{
  "n_layer": 16,
  "d_model": 256,
  "n_head": 4,
  "n_kv_head": 4,
  "head_dim": 64,
  "d_mlp": 1024,
  "vocab_size": 6498,
  "activation": "tanh_gelu",
  "norm": "layernorm",
  "norm_place": "pre",
  "norm_eps": 1e-05,
  "positions": "learned",
  "qk_norm": false,
  "attn_scale": 0.125,
  "bias": "all",
  "tie_embeddings": true,
  "parallel_block": false,
  "extras": ["capped logits"],
  "init": "trunc",
  "init_std_qkv": 0.0176,
  "init_std_o": 0.0176,
  "init_std_up": 0.0176,
  "init_std_down": 0.0,
  "optimizer": "muon_variant",
  "lr": 0.00296,
  "lr_mult_o": 1.5,
  "lr_mult_down": 2.0,
  "beta1": 0.93,
  "lr_head": 0.0114,
  "grad_clip": 1.0,
  "warmup_steps": 200,
  "schedule": "wsd",
  "decay_fraction": 0.76,
  "decay_shape": "cos",
  "final_lr_fraction": 0.02,
  "batch_tokens": 131072,
  "seq_len": 2048,
  "doc_mask": true,
  "train_tokens": 792200000,
  "steps": 6045,
  "dataset": "wikipedia_en"
}
MLP neurons of a small language model. Each row is named by its layer, matrix (up: input weights; down: output weights) and neuron, and shows model dimensions 112-239. Each number is 128 + 32 x the weight over its row's rms, rounded and kept within 0 to 255. Numbers have three digits each.
After each neuron's rows, "fires before" lists the tokens most often just after its 100 highest values on Wikipedia text that the model never trained on; "fires after" lists the tokens most often just before its 100 highest values on Wikipedia text that the model never trained on.

L6.up433:084177103153156096086156108103086150098136116168138145168129109087091145141179175104127137167173085109153124126105077154067153148111132144162097107110149105173109124130138142096094043109158098149122137167172198110101115186170143129125087072143117075090139163125200129131136192087190130140147104144104114146092103106121150165128159126118145148161110111142081142118088094148092107079104
L6.down433:165133121125110121133164127148093131064161130147131193159117126135108133138078154186208128165145136130120122126109165159119086168195097081131103121171112128166127088094080186120154180135103105137086171130183143122108084128126123166099111117114110124117106103147106141151170114164145097109155123106123080139111112107116107146119108139104165122172096143180111106105098111139122132161069
fires before: " |", " (", "2", "% |", "1", " | Q"
fires after: ".", "As", " Santa", " As", "\n"

L9.up713:173117109083142114120132124101181178171064053138109122092198196078114133138107141146129112158167098153172139096151186085151143142115130111123164107222108162141136138098110148102114130160150148146160172132108115143125122180119123133151157094152151081103100080124131046149149160098169145086141138136140162115124113116125131112143145163150191125091071152091142129121141054139070190110148
L9.down713:149114148137131156150122095187193119135150133143172135108147149112114115059085125122141098099048128063104118081113077136155084163138050073181156125072165130165118093137119158156165162107111136120163105090131101142148116149112086115194089097105163067145127063139116132162181149131183118122096162123157147155128145121142101081112093138157055109164137160121175105177074149062133099126085
fires before: "2", "1"
fires after: " in", "In", " In"

L13.up84:123159140160142124129116145139078179095092119118096109152124113141126094159114082124184144179107114153157117155139074104131117103078119130079095060077128117130085135115141087100154181155151109098096172139084131099102075118140133188096168115028107108169125104104187143136132093165080066130128096142133138142157189121079228144133128081076164143169173156126112120172071138114142105135078
L13.down84:175113186170132140120140196153173121103125120099169147110104105140151139139050129174073078110171108110108092087128162086156148130139176133144128165144067131145111117116138102108128141111117119143141116080112100176166104136123152054112094097158089206078170163070088153127152176096135116086203129114078132111101137122142100137098120149171099101097132088101128140149151097148163113162154
fires before: " |"
fires after: ":", ".", " | ", "1", ") | ", "| "

L6.up977:109198146089126132145128106115166194121146117123080133176097136069148175101116188120097166101166119146128077155184110137122085108106100125164096144163142113103143171126153152150165207127153140034109084080093152117070108226129159105106163142112115122124160125107128142082166126148122158056146118155134133141045101185118108123184128137076069117178150138106077127114083148099059150106145
L6.down977:062080171168132124166141085142139160155104178107077157082115173107060129121097184124119109075179188085118134043076081194118132169107156159150115084120131085143115133088161150134115152077101127089103102055131080136149125184124120143127171117188139066108185121148131093063124095120080196131207141091115111107142059161142112109144121146118126114173125170091169121167118157117135121125156
fires before: " | ", "0", "1", " |", "; ", "2"
fires after: " | ", "1", "0", "; ", "2"

L10.up989:145109108155207120090164131143081115191157073110133138101148106137158160112097141152134130112139111135113123118164133110165071111091102116135092104131137161203105179123184195125202122194109080133136140128169114118109171062172143089087192150098147090143109120143140162148091115135118174063151131170115087131076115105168132138113084096156153120142099130133126120122098132092123102104096
L10.down989:157183184147112109090171145147167124098100115140122143103082105157192057102102145157170130124099091123071166100103127104103140081135132220121107127150082144137107082121112162140094146131119137160152095065125096150125139118125107116120128138084113121118064136145114089101139132130129203106133118123092088100093136134162176138146129115132141085175053109189108165156172180132161145131137
fires before: " | ", " |"
fires after: " | ", ") | ", "| ", "–", "s", "0"

L5.up5:118178092129128122166066141171141121145086097121135140174103071121124180099082086152185128120162118121160125169131169098157163205186154177120081165097132113124068118077132104129137142098138116177136169105081144132147146187183124149078152128120095135100189140105109148171149152116184138138076136127122129143158137093154132157091183158116111074153102135117068065123217087133114114145128
L5.down5:105162139164141093094087131129137140114164161148125151118141142191166156134120156124108147150148089106125117145128091170123126181150171218089188168152066060150125156044151084119134146133145037195147135143117127142098129134129120191074120155097124185142140156155122113137092141114190101126133133182127089095172152050147147151121074114157088118110113149150163086060116142200193125089115
fires before: "0", "1", " |", "\n", "2", "3"
fires after: "0", " | ", "1"

L5.up165:084155111148087109116113155138116136055119089138133116111168123076156151131090114142177121163088122100175120131121163106157078165109107074148140112114147118150090131102153142199126098102101107151116102137117096094120085196121084081091094168117078128136170168105163119071069128136171123152093108097186126102133107126196115156199116161073116117113144142136109120119063152164135147185147
L5.down165:144124149081082112203142101210176091094125118114213043190153115119144146086047179130183080095105158063061105123186140063122141070120133098112094108153170146185067155098102138113051111174133145127152139121144126148088102173117153138118157112170108105114133167143159105087128082114121167136085132140064077114099200131099194154153159097081107133101118165143088124097109115151128165125138
fires before: " | ", ":", ".", "6", "4"
fires after: " | ", ") | ", "| ", " "

L9.up458:135116127181088112100140113127061132157116157142074131130221175091097121126117087108097119124118181130155143129116148141112052136137167104127082102171110115120155152131115118137119140036150116174105147101110105159116151141126113127134141146138118086143140182124114103029097114086112154091130120128120087073111151168100133153090151147159103185152170115124125105085128144133113122145141
L9.down458:140124139182131180158130076115121131180126134087147121109159171149129115075127126138166110102134087121128052125111183171143088102135140093083152163120143117041048088132086134136128107127176136039090142097066107127189122124172099205117064162088085116130144095116100119106149134183126113165116161123119150126132111151126125135079149149162088123160082132175173121119123109082125081155150
fires before: "–", "1", " to ", ")", "-"
fires after: "1", "2", "8", "6", "86"